From a checkpoint of a small transformer trained on Wikipedia: rotary positions, untied embeddings.
MLP neurons of a small language model. Each row is named by its layer, matrix (gate and up: input weights) and neuron, and shows model dimensions 357-484. Each number is 500 + 25 x the weight over its row's rms, rounded and kept within 0 to 999. Numbers have three digits each. A neuron's up and down rows have the sign that makes its largest values positive.
A block is one neuron, or neurons of one layer that tend to fire together. After each block is what it responds to, as a language model described it from the Wikipedia text at the highest values.

L5.gate219:481554546476496482512498538514488501465531518483477508475507514530494518492507464521501472504495489539486503534474472510523541514477524504469475485459476481444553485478525537479496515533491499486517487517504465471509544484501508491449475497507485517468523478510512489533510441536479523522526493522510462500504559505516501444489466479481509497522512477527541516521501533466503484533505
L5.up219:501494489472506491461516504491484509528523499492512504528526456516492512478474507492471504517504558451485484521451500511474530499477473479519524489460504526542537516514521492480453531527510499533497516480537518468557470527483501492526465503515499505470486491496514489462491504513497476462529487478507471514518524508536515476499496532470545534484503466529491497515556514478480495504528
Description: Particles and prefixes (on, under, up). Spatial particles and prepositions like under, up, off, over, on, used as verb particles, in fixed phrases or as word prefixes (upgraded, override, fend off), plus mid-word pieces like -ig- in origins and brigade.

L3.gate88:557471457489530509529468546481500487465484498480508451515492500520539510489500493468498457492498480519487482500497530471514536500456496510522457492502515458552481509489488452511526471514516503505506521510501460547476480467491527549477458500527515518489528482479465530525450464529484475490425469515522467453486516478493517502470503483504497543508480533517501513506475463484502478505464
L3.up88:508470457483491515505473499482508463509482508526560493477546448488536513507525476504488444486495496513526508537483509510510535506478472514514467528499514465531481526476462521478538512538526516505490521500468483516494509481507475525501473475515451515506504464477455502542470487509475502497468518466511520479537545451526477507524525496518499533503474498511544487474496511528549465505500
L3.gate218:504532491488473525560505516479528501479501513491513499486520473487529475486471447514493480504499525496474488514504489482532524472469477519510514519472491521505510531526482439503500541479548506482505524507484484513509492501499501498505533509509498546527496488452514510478444498585500516486498464456485482485502495477535510493469494531512531487496517521510502478524516536482503493461492
L3.up218:552538470505475544519464548500504479461462512508458523435497546496538467527489494524523476481473487514441497515485484456468495481529517507485525510486536474539490512539484459535512511536482527512519494513499479477508491504510506482467520504474521505532497492492505482512525500467539494496473560479488504428468478484485515502456521543495478480513507496512510504462499484519517530484463
L3.gate314:509492500483446512510513454448516504521480493488462526556534521520544506531458502447479516517505545523510490532505479475476528537491545510569514501470514472543448508492451454457496475511483503498462520477528490501541511514515537475483476487507416479534498539492476529494475490505478509529535533509509454484526505509537513492506528542483500472529500521473500476535496492474521490486529
L3.up314:502511517463477520503495487530558429516465480486462520528510524499486497499507476491487473495511493552538524502529498513527478500532521509526497499503482522485500512522508540458460538472509472522476518459501464508497536485513514528546491498471508460466470506486481499515490489490529496507535502506482480540521545489494479487455499464507464493512503466507485480505489507506508525506536
L3.gate1131:489483532485513508528514477477457472472480490468550490491497486518520538492489502494510522521481436478468497477506487478548469528507531497498465506464478507495491526510488515481524507503475484499472501524526545536491515484531498476479499520497527484511440494538536499527462441515491540456520480515495524510528515483477503471471475505516492487496449505490488550505526506520540493541537
L3.up1131:483488529479498471515533556471473485508491487473495515517494463480552506523524536515476491445515503491525479499513471514510498495477497516473473451502494475473472541503487490470530480466513491520531502537460485529509525464470525496498483514492467515473516506538494500456523497479494513500495527440501513492545504504513462517502488546540549495494454455549485523501501487510500494484476
L3.gate1218:529501511477474485534504529516531491485509484500523461511510490497525484450464500529502504500490500477493484516484484494527515528467493509501548459474499537454463521487496482477443468481530467497494517500516429517530538506499515488472457512542476489526507495501521485461505498544504476493494513477452469451513509483463486489460509554490478524506500504503514521540458502486484517487505
L3.up1218:505523535484450518505536493495507474521477476469518539527532489491540491533521507460441469525533497530510491465450478502525527502466512515517478513487528502484477497460535510467496529533512473495470483498515515509506490447485503568527503508487465537545488526506497527498487463514513521481534470532521497518474493445475519518498537472491510511481532478556494506539514470480510488532525
L3.gate1226:483480465468495532489491487477516493522531512514491485504474537505462537539525507484500499490532510478482500533526498516542499512464480536501505473487527534442523481527476469490515495456481543513512489550520466509517504463488516484484496526505524521498485510478464502521503493512535511521464516520475504487496473507523506514482498469527487537582558484489475468499487470516501488518528
L3.up1226:448480482491495498456478513469490509522536515453508511532519501506474491500485488538476535524484478468560504484494512489488543536504542495495512503485566505453508509525500482538496485503530525484509487517453485503510488515476514520534488507524516508461479522522471524535542533510534529539539471481528494499503493492518508514511503502503497522485489463471527513508517505482477495497514
L3.gate1246:463524512528494547557486489454518451462505523482522511525516504490511520514469470494468522515545482514543473505501553470529483479466486522485484514465497492502451537513500499489509492527491503467471489491482507501523513503478526560463501474520510547487498485490511523463505511568476511495484521492496492447534472469498499528448481500548492518489530487520516448505497491482509526471534
L3.up1246:484484504514454515494524507497508509506514488516515494488512469520512504428502426491450466479509473542491470503524511488504464491490513468446494459507501496454500493488473503531508496524565490528513487468512467496522518527521499522521490472474492498488536484507454548477504546515478473505464544521499491470506522457509501533449474501497469484466502491532529507497541457463497520487491
L3.gate1276:478525463493538481460520525481517506527491473561547490506526512500480482474470473504514503499525483435492524481536473493521511509477458515505500519450501537514509491477451468502469470529516494511509483490483502474448488465497529509451514486510516520515530443515493473504455483473502488498534516539457525477458518475477497481473542476522495495464460483536507465510511501556504455460470
L3.up1276:471560515519550499510508472462487528499509494498507476555520497539467513510496495494469497495528485495477488472496498545533516466505480459526504463466525533471480485514450507483488481510526505505524457509560495532521553495486507548478515483526531526517539469493478518485498490512478502483495460499504495475481497540538471502494544475506483507475460508535463534499471502513454495513492
Description: Segment-opening article "a". The article a/A at the start of a new segment: after a line break or heading, an opening quote, or "is/was", plus "=" opening new article titles.

L3.gate50:537496481501513571491520531515526539480443482484534553495534526495485496473493510479479502508507533453456481485478467515490487517476549471515522548484457543519521474528538541500492456496487555503500473486464472520469472454503473472485484495514496539534503501497513485526515501508452489513548505531479519519489509505503513478491525540490502477468494472456485503483501531520497533488550
L3.up50:538440510487474498450460484514538520534512449532490489503518537506488502546522493494531479489513534504510526500475492498507467491467461491456489478475473486541469495454484465497506498475482540520474499467527466498503526504451515530521483484474489502494468515503476463477519488462456503547530528498482535530521496463561533476447531496489495509487532481516515558492509481437497463512512
L3.gate477:508518495502536467482507491523512454528504455500512434538498454499544521498537437505479515500504472485458503534500494490513489496494500467507469533472471506535503520552522481520477464505513543503500531504502490527509511462542445506483477505499479528491514515514496533504457474525469461505497469507480494483503522446515472482522497499451518480513503485497499480501494487481526525501528
L3.up477:525486512488489495486516529479507516498471469448509512497507526506464476519508560483493515494463484553463445450476479510518477443507505451483542512518494522499462485499522510499463506462505521527438578466552522542528505495478490477454493531498494491541477505478531504491525521441487456478471494477465490498502475543533475468542499464470503496532495522484498480510539515515526506532519
L3.gate723:484525484485519507537487495478535483489500514508482521514540499497485510456531493489514511512504566488525504469476524512461498513495466529470523518507486499460471452513476459490488490503478493491477487527566477476528478490476507488512495478494488519488508472488502488500544453532476508512497502486501505505504544492526522505512488541495550508468526466511503487533501499486530534488531
L3.up723:538508491530528454496470491521473453488480506522491516519525486530496489546488500517512504498452498515489505485488538501524501465514533494504525498509558515476477574477462523464512520515461491478501515526477483498451494499506535479504462508477464476498553531518518500477487525503468539513471554503497505519497485490455496500509540495527478535457526488494509490492494488523510527497512
L3.gate985:527463498520526494500532521472517504464503501533473506520485554525497485489476477489508481488501504451466495506458522471505498554512509513541513544501535481502531499507519502493521448528479506470505469481495498487510444475462489474505476547478495524504523496509513511487468513543453497509515517503518503527490476489491519477529515443493505486501553489489528487503536499443502476455452
L3.up985:521480506518518530488479453527551478551500505498466492532509501518528558514480476462480478428497533537523511452480472497499542511493505533468500498479492476541492469472487473493504494523466491529515464472541491475517528562484481526493523485557523496453479476502555499527547529471523502507519509521510520519465493493491553481496498482441501546509501485562497502503507513461517482482493
L3.gate1059:486518501520471507508482505472488524445495524506553503518513523528456476467529423528462437485495499499513508549524496461491516448499475479505488544503544496498496456518498483480473494489529535490538491556482522514522485503478519480508531512521523547529517478552545501504525465498492507504506493493512499500524478429535437460494496480489537447506462466481475513487525523509501491470467
L3.up1059:472522503484523487502513469519549477471497515542498472508515511497502550421509511508511467524523507533510468515517500480500461517492500534450544503486498491517483518500516520465440505495546460526479546470480493500497490508540470474521513499503472484481516503501490453506467502479517504519520500501462514472473523488543494489437493463467513504489505488489518481532490515466529458508473
L3.gate1091:503487494479535539475520511473490541504504495492462493492492497499505469464527509495493456519525490470510478517539452485489529524477515475502510480466519534535468509490505536486490481489482469496520526489487468524490441500457499502508514480542483481458536527485523483496450484538468511481481478507505491537498503513532447502522493510561522549487497462519503509497519483469463501530505
L3.up1091:465475531497485476537558508533491501553496470504493502561511491539517532493473522494495514540495488485513490510492502515559508500512543510482543482454478528488532531484512505501485533513524473518470497492452539522504513479501493521535503507448489509481543518529467488460531449531530532536494477495515455446500461481503536513494526525527484498513497497491503518467440469480485498519487
L3.gate1215:481473485513557479506472487476503477424455508507496493520478530537513493481507490494493499492475483529525503498472484505471488525497531505511500464527527494479481511509502521469541475475537501496486474494489499493479474512459512470494502489532517500453479531482511507478510506487488450527486498501513488539497517503503487470496486459545533517500526483492551491446525546484534520478490
L3.up1215:522471506500477512557502503506517492528494471492502522467493501488483500466508493518536473502511539498513510457525511488469524461508485522505518501518547488460512539494483485504496511498494499509533526521535512477519487509526504501467499482551499478475546517505458447541507492457473492485472505500492515475524468497504498486517505492487509484513482530520522514478496492525468486480534
L3.gate1240:456539466519522490496517496536526478486492444498490497566529495490531500532509483511474503499525507514454529496526512514524530457472477510492488523478528460500494482515502509456538527514488498481471490481480513508516472485508498473511471498499478514464532468512544481476532482500497494510512517479515500528473512519457545461492499531512521481523524510506513504525474488528484480444541
L3.up1240:456489487461483499503446500492506478493475536488536519488519466481504504472503480501466485504527523495524526486518474505489503487468498485482493460459502480494455499546494499481490464486459550505429514514514484483491484499485484496456539460522494479501541469497510484515487434494498473534488470486520523505504480543524493481491517527511511483500527469550516508513478530487510476513542
Description: Directional words and prefixes. Directional words like up, down, back, over, out and north, often opening a compound (downtown, upgrade, backstage, output) or in "up to"/"made up", plus word pieces after a capital N.

L5.gate834:481515510470509538515478515505549484507468484512521494500491450496471516506527481524517509524492498543475473482494507566493527543517494523482520493522517458504460469506490508522491512469464514507531483512523485555508490474493494478520476480545513499502447486527498493471498469541488526459488453471487516506513505483502519545497493575493521528513526486485460462458492522518412534485504
L5.up834:467501484500492538501532497488565515435489443500512499520531566493512510561493521501492483438539533495536473494479466512522559500496479516493472553465508482511489512464502523517499480507490506502464510494479491508521476491493479476532498510519514500493518479489524504563522459513486505500487480463474515505521534478489590485480486529546539470508461503495504511464520458515508508458513
Description: Articles and degree adverbs. Fires on word-initial A/a/M opening names or titles after list dashes or table pipes (A Terra-Cotta, Amy), and on degree words (relatively, very, more, most).

L4.gate18:470469490521492475498510530491519484528491471541490464497507449540498529469501500508497469495516472531475528503498481516504513516524491501501513497460507479499487491511510499518487529523563469458493486499556455509500454516518529476507505514555493520498505518473467497508458489512508503511521478514503455529493485519511479489456539544498463501481451488482492503480508452503520516522546
L4.up18:526483470503486489538503508474495483517529472497528464509478513490491497530499499504532467510510497472498480478562503488515527483471524499505503478494477522481405491517477470531488502535490499528477519477503471510473478475452511480454474489466506513462501483427480550499463497499475511469471496547512496494512516471491506529494508513506498517500486459494514490473488514491449441498498
L4.gate76:488508533484537497504516540525519467498463475503498510525505483519530507513507470541521457503533509484470513487476523454471523493457531528412498503489503492496506535506488488513508474518536503478471495503491488494453494489509490538529512498468488499556518496479485507462533462520513473465514459498499520509480475499500491517514472500505536493521494533526487461476436528441508509501495
L4.up76:507486525489537524521472524484476540476472520513492481550550463538516493455512473483521496553478501520486475466482522458491548516484483506487478505508472484497489530512483523489456475457523509484465522477531475497502475527513483499540493503568500492505535484466510547461473484529484466502524457471470485495482447456520467497531481484469499521500461531528567511521521496494483528471501
L4.gate101:499546534450479518473482548491494485516471493501524519483527528454498465500490511543451494553510506549513487495482486499524517504531497517501520513478516521500465536493503481515516495490519495517473460528497497498511498521486505482499441491509451516480508521480482520423485498512508505469460459517507516504492513522477552470522515480536489489505537483479553466503488473500546489504490
L4.up101:496452509504461513444542476535523491534525475541500469505521496512520474492522468474491511464506483514504513530501497485518481448512488474479495492517531530505521539481505502484534513551505524514510502456526512495510487484488490545492486521545496528483523508490502499507524472490542464471523506547508525491467550486483477498476459519520485446479518500500487492522460530521473504541502
L4.gate368:485491458500464507454496495471499484526478462489532491498501487486469467471510494523504538444478472483526523556496458476482519483509503471492495495463531523493518468500500488478477531496499478498524529558560480554519460460538545489553510490470497486515480499454485495496515503516507518518526495522520501496481491501527529515513496505495467461459515518505524475479524540479480508508497
L4.up368:521453510496526506486481483491510457514477484484512511444498478479510460508471485485492528490501481513498522469509513505515490507490506514489474451487469515518493524522514453546506512505505516471512523532531494480551501492520535439526468488492523496477427527465465479485485470488528497487530499512499460439491484487510482526523470524531491460521486524498507500469465547531485482479470
L4.gate371:511497540474499467467498470518523488486494523540504489502523491539528507492490499513510529515481454501465496459498510525463494470488505503457456533481505470482508515511496501537501493529539527547498506553528526495505490522507484499552458504499503523497505527473488489483510478499511485527481531515506481507458510487503506534538487520483459523547519524470510479497512486511523502525522
L4.up371:486508510471479487469493508498552471487510478506453515482509458561533504498523464517488519503454490464447490511490491487500522494527481511494496509495543481508486503515476504507507496508528494490490499499519449486475489532511480462530492513543446514455456505479470513467522512504497480509534511463438551495520531496542537532506525529496512527499477504523505505496483495489539498533517
L4.gate720:502489517492477532460538514486470504560464499453484517487523497516524459497479492472520522513500484452482505522498498498539482466456499491512525498478499490517527542473471488506502515506461519480507523498534501482493487533513523485445490479527546504487507521524533517495524548507525524474533495507439520512530473462500494518475458544549551474554467540512557471508502501465526517503498
L4.up720:507480480540519554502506542480470531474505473498532519501505527551484441486512532466501483525489537466475472499482482491491480525496512511464504461494522479481494467492524492504474484481495557476521493515462505521498507517468443492480520494503482497497517531495522515438508505490494484485474514488489511515502457550516535471486543470540532524537462466514519471468506477501496508502561
L4.gate1148:510530513497420512507468540418532479478505471486510482497525481468485498485519492424467487538522539524497457454507483485481529486523497495481496471496441478514526503494469520506496522490513460502497483517512495472549462511511489518497471487485508490520518483473538493518509487500474494507523456521509528523470456521501503493507463551477460503498484508511508555524497487511482486503506
L4.up1148:540522518496522511470495497478484506484510542539503486465491517456469423502478511462507518503478521488496492504486532452502515494487469503557494484452519497508496497479487497517469474504498496480481460531492514510529465523508511494470513466507499458479480496501524505465476458499539463450492489519503480461491544475488492524487488505489488481485501485489445485504473467536509529466489
L4.gate1286:486467481488495506499562527513477461493526500510455492534508473483508518505470542478479523446499521488496492524492532501538527517488526517553520506479486515572524484534496520515489482482509499487505492458517480482481525470486538443488518506502487526497460480526476488524479428499481457478495498524494488493484502487519500503473508508569491499517465476533530541509513491501530529499531
L4.up1286:528509466539468425488459487501497504515502511478577511530521528444526523551529500494514473513558496515469480482495565489485514501490499506502493536487524477492493485500485494508462493470493467481498495498493511547476506511524481532468529463514534513498503474496525496501477524465541516509522468511498508530530528502510533550493485533499511530536513498488522510531463502499470525496506
Description: Word-initial capital A. Capital A (or a) as the first piece of a word split into subwords, especially opening quoted titles, table cells or lines, e.g. "Ain't", "Appearances", "Aurivillius".

L3.gate255:464454510514554521469515535465522438532493498479472494553510504477529522511489500510497514533514525483557517452478505486517463476468506568479485517502526447511521458472550486516481484527505554452512515519493526469504520507507498498503539515489541476472504501495474518497521527501528487524512522491523493468499481480469466497515501493530520536541511466479516470499486475515475455493528
L3.up255:473500475509466488478527502536493502535485502506472507508479477479494493473515520483503512476495499438495488516519495513480516494495536515496541509449532510476556483504505476517477442506484526453512511466512477486504532470503512516501500505471470488487531488453523479484498496498484492499501532517473525512441481473480474506490482466489494532487530504470452509511476498532506509522502
L3.gate685:497531530475517527500491516510497488502453477546475535496554535510492468473472471475483492538510480528514464515496536516525484521493565507501488466513489567541490496537510515525537464489515500547496513485482507516533488481505500482469509531518496465524513508460514510541497498521429542513503492505475530481479518476496497532502492527519473560510507486511499514496522520486480519451485
L3.up685:522463458541466529463471466462484516518474517491513532464520477476495540507506485489511489534473486545490492512485506462474532504493534505470490481503522466485476539483500512530540471515506463465527505516525481524559535526475522511530487449527440527521506539458482527510507497508497481489421501513552539479485502474508517484484512520429500455495551535468503497591528501510493525512501
L3.gate791:456456512488490478507499549502502449500479501440458518556472533453512479454503512499505484506506543511492510467491485520506481498503481533504473453494481487520513540475498502482524443522509494530464503521505491506481459512459502537461494502511490488492492443482502500536483510512494511521501522496484495499496498518469504468482511474501489546475510477516531499545459498494501497494509
L3.up791:536414501524513462507492548490530502507494522484501532522533513500492504459493511532543494495511520489471524503499481467512500535491529529500496484487439501508481525548488493479507449534458566444448503556499494538475459498522459474499492500501474496523486477505476510508511510491461488540506502510476504543546494539454547448492485486467536504532512459477467488501460529468433493501511
L3.gate814:501520472494533540447537486538485510444525512534479513480498536494546486536494512484524494491443534485475473501478485522523478491494521500519463465479508520506499505468545507490525454481516502513524494499478506493481504489473531532489508511528495456501497500485509504485450509510509517517496480500472533463511511466511483434517488501515501484507509494516506530529474498501505514518496
L3.up814:519518444503499477517517500485503424501498509502516531528481493514492513470548483462522515513504492476494499526492479497497525523465465504455506499505499490475511497517485511496506492530581502467515511488500495485474451532497496476495513473498516490486493505509486478454508497487481493530516512459503482521499514466523497487514493471506505514480498541509473457482499502508502501519515
L3.gate976:464506494496514500495537489485514521489497512486494499538494485450538524523476512536516470496477484479522525544506500504475524461497466504507497468504524526487501477524505525535468498547443494483466511520495463512488490465479471547537465471537527529498504538527490508504515510486520459548510502469451529516515486491525512494532511471556472543515518485512550522484531497486532505477551
L3.up976:517491507492471474494456494510521496558469475514496521527532502498521521534528487549457502514491486519518551473523452530481487496522504531500502477468520505483525525503491545492512544494510484549507502551500514490506510502467486544571507463558524488539510484491457477511466497549483471502475481483479469498480508521468514503501485593481479492534490489518451507503504480459536465538494
L3.gate1005:510497563500486483494505475533523507509476471493491504495530500478489507499489504466506531503517518484492497530531471508522526525479478470471468509525513500497527511490517479495528483511501455492495463456513504483516496457456526502526525541538512497501456515466499515504496547517464459507527507476507503522489486489507497471489479470503513475498513501501477492467470542492499512471493
L3.up1005:513478506496514547505504519494531516485464472455520539482526436481492478536505514484452526516459490493546492468481555537498507517499541478474454496450525488492523482492484513455518531498517523461483507511523506431481477537485563494521496553528525484494458504522504534513476483504540531474544499478473449485511506444460520545529457534522480529485477489471543523520490492480498507457507
L3.gate1178:520484499531498510524482507494490517546491449474482520526543498513499496508478481464511471461506473473498465531529513473476464510516524477510511490517476497538530516497512568533485449535523457547490474480504569473491470487513467550499500484505458536471533457476532466520483510466518468513471511483503523564529497513527507473502516471569459502485545513519504510528542502519474496509507
L3.up1178:475533495510527483513469532510508508526504486506479527511531519529502514472504508543506512476558511501505519527453489481492509517513511493466469550495468505536508551515544457496498459506509467509510519473496483490504505481505481458533481476491464534488493488491578528509506489479500483487465507519502464517500526527481505515489543531495471505504505447461538509501545499526470517521532
L3.gate1216:465460494497531497487501487475515522507491443513466514524540480523439483529467505473502544470488486536505491508536455512513513480488468478521493464494529508495453539536519516465529522478484490490484504485514532492497485512488553507464542529558509488517496501474526486484519448516504524497488492501521465475485455493460511542464523461499528499510525482460492493509447490463475477505485
L3.up1216:505477452510514539519430471521530496486495507490510488494610503500539486478512522458532484451459464504470488476531510515515523538507525528512486513525462467500534488500488500506502474495457512451520491514480529486500504513503486486494470518482505484471487484451526490536490535503541477512509440470539514510485485475518479523479517517459533500476507488485475487475482514501547510471529
Description: Mid-word continuation fragments. Word pieces that continue a word split after its first letter or letters, such as m-emb-rane, apart-he-id and U-ll-mann, plus decimal points inside numbers (22.016) and minute apostrophes (85').